Weights of a small transformer language model: 15 layers, 11506 steps.
MLP neurons of a small language model. Each row is named by its layer, matrix (gate and up: input weights; down: output weights) and neuron, and shows model dimensions 0-63. Each number is 200 + 30 x the weight over its row's rms, rounded and kept within 0 to 999. A neuron's up and down rows have the sign that makes its largest values positive.
Before each neuron's rows, "fires before" lists the tokens most often just after its 100 highest values on Wikipedia text that the model never trained on; "fires in" lists the words (lower case) most often at its 100 highest values on Wikipedia text that the model never trained on.

fires before: " ", ",", " of"
fires in: "april", "march", "september", "may", "january"
L7.gate90,200,163,209,203,219,178,210,266,186,263,220,219,128,173,149,184,149,199,130,165,148,211,169,218,226,212,213,167,226,252,171,145,227,208,200,200,206,232,228,211,179,247,203,205,241,222,180,165,221,150,223,185,218,211,202,190,176,237,193,217,231,201,204,196
L7.up90,239,274,182,200,190,222,166,225,230,226,204,189,226,189,229,201,228,202,172,217,139,224,212,211,187,122,199,196,235,213,159,183,159,186,220,189,191,236,212,177,157,257,199,169,180,198,205,215,247,211,241,201,194,181,220,172,105,173,230,227,198,224,167,185
L7.down90,206,182,220,193,204,157,193,258,164,177,155,162,220,214,216,191,193,213,209,230,169,180,224,228,227,190,249,167,148,223,203,216,154,160,201,183,159,149,120,209,187,168,210,230,213,204,202,178,228,209,187,231,186,275,117,215,187,258,180,167,244,216,184,237

fires before: " |", "."
fires in: "0"
L10.gate129,250,242,196,169,192,161,178,164,212,188,243,182,172,211,187,226,203,206,180,177,178,215,195,236,254,208,215,230,233,199,196,176,177,216,176,226,189,186,206,193,168,216,232,175,161,201,235,177,184,209,165,202,177,190,213,155,220,219,216,278,201,150,142,180
L10.up129,235,211,171,211,198,197,200,153,226,143,136,170,196,174,188,122,255,167,223,201,211,238,187,210,258,206,250,244,225,182,196,200,190,213,204,257,187,199,195,190,162,244,200,204,186,275,234,228,163,199,198,246,190,251,162,146,173,203,210,271,221,167,163,206
L10.down129,186,161,236,216,239,200,217,155,163,167,183,165,184,140,238,172,194,169,258,177,236,228,286,169,174,195,162,186,240,201,178,206,171,176,186,233,132,157,191,222,185,248,188,197,179,209,188,202,186,141,255,194,187,218,178,231,147,253,220,253,190,273,148,189

fires before: "==", " –", "\n", ":", " =="
fires in: "career", "medal", "life", "classification"
L8.gate81,244,174,215,178,165,153,220,262,229,164,231,209,207,207,231,192,185,242,179,258,238,233,138,239,134,200,179,196,220,215,179,223,205,207,165,238,187,193,205,256,211,190,200,181,172,188,200,214,180,142,196,133,181,208,232,221,217,210,181,206,198,195,175,206
L8.up81,274,186,226,183,215,219,238,226,215,169,265,191,189,212,226,139,178,190,246,229,251,209,192,215,201,191,182,227,269,124,207,173,216,179,169,165,215,167,198,202,136,202,243,175,204,198,197,217,204,194,183,199,198,210,244,196,242,251,140,232,197,199,162,176
L8.down81,201,214,184,173,183,146,189,199,169,231,153,199,222,217,186,204,187,211,263,209,194,176,161,219,225,227,211,237,187,183,235,172,174,146,156,206,168,240,246,196,240,181,197,188,141,212,182,190,167,196,239,159,198,226,184,199,201,181,267,197,171,194,182,200

fires before: " States", " |", " Kingdom", "\n", " Nations"
fires in: "united", "states", "korea"
L4.gate6,176,211,159,205,206,162,146,203,175,242,178,205,199,149,174,257,154,179,137,175,183,237,222,202,243,240,164,219,188,216,190,142,223,176,205,232,238,179,177,187,249,198,197,189,160,186,209,158,229,158,243,160,190,193,225,199,186,179,204,182,256,175,201,203
L4.up6,179,201,159,170,234,199,159,161,184,260,206,209,153,152,154,214,171,208,173,231,189,235,216,228,189,191,185,229,181,176,248,151,251,185,163,208,226,152,198,180,179,240,228,197,212,173,181,180,229,201,247,200,180,167,190,188,175,175,169,191,230,203,212,203
L4.down6,154,230,162,202,184,191,179,194,177,164,127,165,248,154,199,191,207,177,170,196,170,210,260,202,207,181,182,191,193,182,227,218,224,220,140,193,228,209,122,214,197,228,195,201,162,184,202,166,196,221,177,209,175,277,80,202,189,173,189,164,223,196,215,207

fires before: "0", "or"
fires in: "000"
L7.gate279,191,200,158,217,237,215,216,225,207,166,220,163,159,225,211,185,184,231,178,193,172,183,148,175,152,162,240,173,195,158,150,227,214,179,210,244,190,195,215,176,212,194,219,179,163,181,227,218,138,185,196,217,206,187,214,184,256,156,172,201,184,188,154,145
L7.up279,153,238,149,140,220,250,153,180,153,182,175,227,242,185,209,219,189,169,194,312,197,209,217,187,188,205,213,149,236,203,237,226,183,157,192,174,189,175,205,170,200,221,173,225,212,231,171,261,202,182,165,139,218,201,192,224,221,235,215,207,188,234,196,211
L7.down279,156,228,168,188,188,198,173,180,208,204,219,221,231,228,155,171,158,250,215,151,192,192,196,201,243,221,200,199,246,217,222,205,211,186,154,170,282,242,165,213,183,197,227,253,185,184,195,202,204,132,177,226,234,226,174,196,187,203,255,171,234,246,189,203

fires before: " a", " well", " the", " of", " part", " he"
fires in: "as", "why"
L8.gate166,201,215,210,217,197,161,183,136,236,206,194,184,206,218,185,155,202,216,175,242,163,237,179,215,276,213,219,232,220,244,230,193,204,197,202,184,188,250,174,222,215,182,220,195,166,182,198,203,125,153,170,196,187,227,238,200,192,172,200,208,172,172,153,201
L8.up166,183,213,195,256,175,199,229,209,255,209,159,201,179,203,202,188,175,224,158,189,166,168,230,148,184,178,160,211,192,182,200,200,222,226,231,198,183,203,227,222,192,200,258,240,173,175,219,196,209,209,263,196,206,171,166,241,264,196,215,154,139,193,158,190
L8.down166,194,178,173,218,209,203,222,145,260,185,196,194,195,173,191,182,171,183,181,235,210,207,275,191,209,203,173,211,187,209,253,239,259,161,191,168,206,230,166,199,253,221,194,203,235,219,228,219,198,154,226,168,185,235,257,210,205,173,144,189,210,203,220,183

fires before: " (", ")", "ris", "ce", "0"
fires in: "derris", "5", "6", "8", "4", "1"
L12.gate74,191,134,233,195,173,230,204,216,240,211,142,179,224,227,198,145,225,159,230,180,258,174,229,186,171,224,195,217,167,214,195,176,211,179,219,205,194,230,204,185,143,185,226,216,238,210,206,276,221,166,113,145,209,200,210,212,204,146,203,220,209,242,132,191
L12.up74,221,209,243,257,206,206,218,230,206,304,212,170,253,168,294,230,199,188,193,202,197,158,204,207,213,217,183,174,168,167,190,221,215,227,218,223,216,275,193,219,195,184,198,139,224,213,214,186,215,200,233,201,197,186,223,157,144,190,222,245,195,159,255,223
L12.down74,220,174,160,219,171,147,216,169,195,165,191,217,229,209,181,197,185,212,221,194,178,255,181,209,177,217,258,216,221,168,239,207,190,163,238,209,184,237,210,243,184,225,220,218,196,164,204,173,220,222,185,230,160,237,194,166,177,169,214,160,171,231,168,176

fires before: " the", " his", " ", " a"
fires in: "of", "during", "to", "all"
L7.gate6,173,136,255,193,161,196,223,214,253,180,220,236,164,232,185,170,217,218,174,198,164,225,199,186,205,200,201,171,170,119,205,173,214,134,206,180,153,220,261,228,210,220,222,206,212,226,167,284,226,191,214,128,191,175,196,239,188,226,193,224,201,190,189,169
L7.up6,222,201,196,242,184,210,192,196,138,243,217,192,185,261,208,224,230,220,261,181,230,170,192,165,266,263,196,225,259,197,168,165,171,196,221,232,219,217,205,176,224,176,201,179,182,184,209,180,224,168,242,210,269,177,191,198,194,295,158,221,195,174,226,174
L7.down6,197,175,220,200,193,222,229,197,177,194,181,164,197,204,156,193,210,233,239,162,178,210,190,182,197,158,218,215,141,139,217,188,152,149,206,174,221,188,255,175,194,184,206,168,211,248,191,264,188,184,203,172,188,192,106,241,209,204,206,241,195,216,202,178

fires before: " ", " the", " his"
fires in: "from", "on", "during", "of", "in", "throughout"
L12.gate315,183,180,179,192,151,131,246,193,219,188,247,233,209,233,210,192,202,141,161,183,185,186,187,176,214,229,185,175,197,224,211,195,218,184,189,157,216,214,268,224,224,265,181,182,192,203,172,179,217,197,226,204,218,182,155,233,199,216,190,240,200,208,144,122
L12.up315,219,209,143,215,168,209,195,172,197,216,228,153,154,163,153,188,198,175,203,210,213,209,192,219,229,187,222,208,208,197,211,187,166,191,210,186,196,191,201,209,238,207,202,193,183,193,211,226,225,165,235,201,153,232,200,239,224,245,183,236,228,229,266,271
L12.down315,208,213,158,226,162,190,206,195,152,228,208,241,193,201,178,176,192,205,205,187,222,211,239,182,238,217,228,201,147,205,169,130,214,197,203,184,110,215,257,178,222,210,225,221,227,193,141,162,239,174,197,211,210,160,112,178,242,187,177,227,172,178,173,188

fires before: " ", " the", " a"
fires in: "on"
L5.gate154,233,128,197,246,232,218,213,212,119,208,212,182,207,153,236,208,172,187,159,181,197,237,231,184,206,183,210,176,189,245,192,192,217,194,237,180,157,236,208,237,211,204,166,229,225,183,250,213,268,197,254,202,177,194,200,164,209,175,187,259,155,186,170,174
L5.up154,145,203,275,266,201,182,233,172,290,263,211,226,216,227,173,237,215,182,213,177,168,148,208,204,160,244,252,173,172,251,223,187,226,194,185,157,186,175,230,183,168,175,171,179,194,248,215,252,193,201,196,224,165,204,180,238,241,186,186,191,143,191,201,234
L5.down154,186,248,225,191,203,173,215,198,235,229,233,151,225,216,121,199,251,168,222,179,145,190,203,193,197,217,177,236,221,217,186,182,166,200,188,173,229,150,165,220,196,216,205,206,199,215,196,212,214,179,222,210,181,270,159,214,186,193,226,136,236,192,208,228

fires before: "0", "1"
fires in: "000", "51"
L8.gate52,166,200,198,188,202,257,237,161,187,177,211,163,221,251,187,204,187,203,232,191,189,233,205,182,201,206,173,206,189,258,192,208,260,216,196,228,190,210,147,226,172,234,172,244,226,227,224,210,167,205,130,226,206,189,189,163,225,195,238,209,226,222,218,226
L8.up52,209,237,181,212,256,206,201,159,197,130,153,156,192,168,212,148,203,188,231,265,208,224,212,161,209,197,157,199,144,162,182,234,195,187,148,186,248,226,167,226,186,195,168,143,176,217,226,201,200,170,182,160,230,215,211,184,242,227,217,198,183,233,240,218
L8.down52,207,195,254,227,210,179,264,245,194,217,191,213,239,227,210,236,159,211,202,152,205,169,219,215,175,197,210,189,250,238,188,182,210,232,171,214,175,202,271,214,182,192,263,168,185,197,178,201,269,189,265,280,199,240,153,226,164,175,149,228,227,190,191,181

fires before: ",", " the", " this", "aire"
fires in: "however", "following", "during", "with", "allaire"
L6.gate21,204,145,212,223,219,162,157,180,185,250,224,172,204,198,202,160,171,216,190,167,210,230,211,237,193,219,195,195,200,273,216,221,205,245,171,194,189,201,229,153,250,173,186,207,179,227,191,226,162,180,178,236,150,238,216,246,272,205,175,255,209,222,219,207
L6.up21,197,179,239,212,177,201,243,195,179,244,189,243,145,251,228,201,172,186,109,230,213,230,229,234,191,198,190,171,216,153,197,228,178,179,187,244,198,196,233,266,154,199,184,213,200,207,211,184,202,192,231,200,216,182,233,202,244,185,227,239,199,183,156,175
L6.down21,234,168,220,181,210,183,208,238,167,192,226,198,153,243,174,182,210,213,123,229,172,213,99,214,202,156,247,196,157,181,239,232,210,196,178,217,191,172,186,229,237,237,181,149,194,210,218,202,200,166,223,201,188,233,183,232,245,151,221,127,183,219,225,223

fires before: " |", "==", "0", " ==", "9", "."
fires in: "11", "12", "career", "14", "rank", "13"
L8.gate128,239,212,204,225,218,222,191,196,190,209,218,208,177,207,163,193,206,171,186,189,238,223,202,272,202,174,243,170,242,241,200,212,238,157,232,240,170,218,186,183,257,174,196,218,186,235,196,291,239,223,208,235,202,194,208,189,211,181,195,228,235,187,172,169
L8.up128,200,172,215,261,199,125,225,207,203,240,213,246,214,238,184,116,193,178,235,210,214,147,173,190,184,223,182,187,204,195,186,191,178,167,199,218,217,228,197,170,206,251,210,201,252,246,171,202,181,167,191,225,152,193,198,185,158,184,247,221,216,188,171,197
L8.down128,210,232,239,208,210,182,181,256,234,189,240,194,225,228,235,204,190,208,215,221,219,246,180,204,214,165,235,174,265,220,244,168,215,136,253,207,239,184,185,168,222,157,213,249,139,203,231,197,208,214,239,168,205,222,203,163,172,216,168,181,200,187,240,243

fires before: "1", "4", "5", " States", "3", "0"
fires in: "2024", "2021", "united", "2023", "2025", "2020"
L12.gate69,193,233,124,252,201,189,160,196,208,170,196,238,174,165,183,255,171,234,180,186,196,187,196,161,186,172,237,224,180,174,204,241,186,290,187,182,169,215,263,205,204,187,193,215,207,154,240,225,262,202,158,196,257,202,226,247,243,215,179,228,204,238,157,158
L12.up69,203,190,234,195,196,171,205,162,189,218,190,192,204,189,145,187,200,228,168,184,197,269,214,234,162,205,178,194,174,157,132,163,202,193,215,219,209,192,193,206,222,194,189,173,192,163,178,206,235,214,214,232,190,218,179,213,219,147,224,231,233,226,227,232
L12.down69,223,238,194,217,209,254,218,153,191,209,191,227,177,171,131,266,193,228,192,173,238,200,160,260,193,166,195,277,166,198,187,197,243,171,166,243,216,145,227,124,193,199,174,239,169,194,212,238,229,181,227,214,186,148,204,241,157,189,197,241,244,231,198,206

fires before: "0", "1", "2", "3", "4", "5"
fires in: "2020", "2021", "2022", "2023", "2024", "2025"
L10.gate289,116,188,231,181,203,173,217,238,197,244,206,187,168,178,200,243,198,248,205,289,192,209,157,234,146,222,210,184,152,206,210,151,208,193,219,132,221,204,187,256,196,153,233,140,195,202,151,242,199,176,184,197,242,193,238,206,199,154,233,176,223,173,234,181
L10.up289,162,205,184,254,213,225,221,226,211,172,235,205,212,185,204,214,190,250,208,235,234,178,135,236,198,236,202,226,148,218,181,181,170,210,154,183,164,146,199,169,151,154,175,243,223,158,261,192,204,141,213,169,247,211,167,239,228,175,183,211,198,206,145,208
L10.down289,186,231,185,162,160,173,220,257,245,206,221,187,179,228,198,223,244,200,173,182,208,174,232,220,200,212,222,167,213,190,181,216,175,166,200,242,238,180,156,209,229,220,149,171,203,179,219,195,228,168,161,224,239,210,164,176,166,219,212,131,222,147,203,181

fires before: " place", " |", " ", "\n"
fires in: "first", "6th", "third", "late", "1st", "2nd"
L6.gate22,209,226,185,207,174,161,204,221,225,222,228,204,154,158,177,248,172,172,233,159,187,196,159,214,222,153,204,161,227,218,200,200,197,200,231,205,217,189,216,211,228,180,205,192,184,148,172,207,209,204,195,141,193,232,218,147,191,240,164,227,169,167,163,194
L6.up22,174,172,167,206,181,141,205,201,187,245,218,174,207,182,166,158,185,213,190,195,270,229,212,274,151,266,191,196,235,214,234,259,175,187,209,217,191,149,181,164,173,168,163,129,179,178,215,223,221,170,223,194,162,203,212,226,223,219,249,207,146,217,188,213
L6.down22,188,221,195,255,144,176,219,166,210,223,181,231,155,167,169,216,155,160,186,166,221,195,187,219,199,171,158,193,205,281,196,173,216,160,240,210,203,261,215,211,209,189,146,218,177,133,190,190,159,194,219,181,239,226,217,194,205,206,175,217,205,192,214,195

fires before: " a", " an", " ", " the"
fires in: "is", "a", "was"
L11.gate243,206,190,211,182,181,180,211,176,174,223,213,202,215,261,190,153,208,214,220,220,163,229,166,237,249,246,218,209,170,226,188,193,181,188,149,153,183,211,229,211,178,252,248,158,227,159,197,187,161,183,202,159,234,164,206,186,184,201,211,219,147,176,150,164
L11.up243,240,206,175,204,171,141,184,210,132,222,183,166,216,166,208,253,232,239,179,260,148,212,172,177,207,216,190,267,232,204,191,182,160,169,239,175,228,171,187,218,210,202,199,212,216,216,188,177,139,240,243,219,224,218,247,227,204,196,250,215,247,215,218,176
L11.down243,193,141,223,206,218,180,209,208,166,253,221,185,215,181,197,200,176,228,255,171,195,247,133,147,229,211,197,202,234,152,195,169,205,143,219,176,209,218,236,201,162,218,206,194,200,176,167,192,223,218,210,213,163,199,157,218,215,148,271,256,198,176,211,145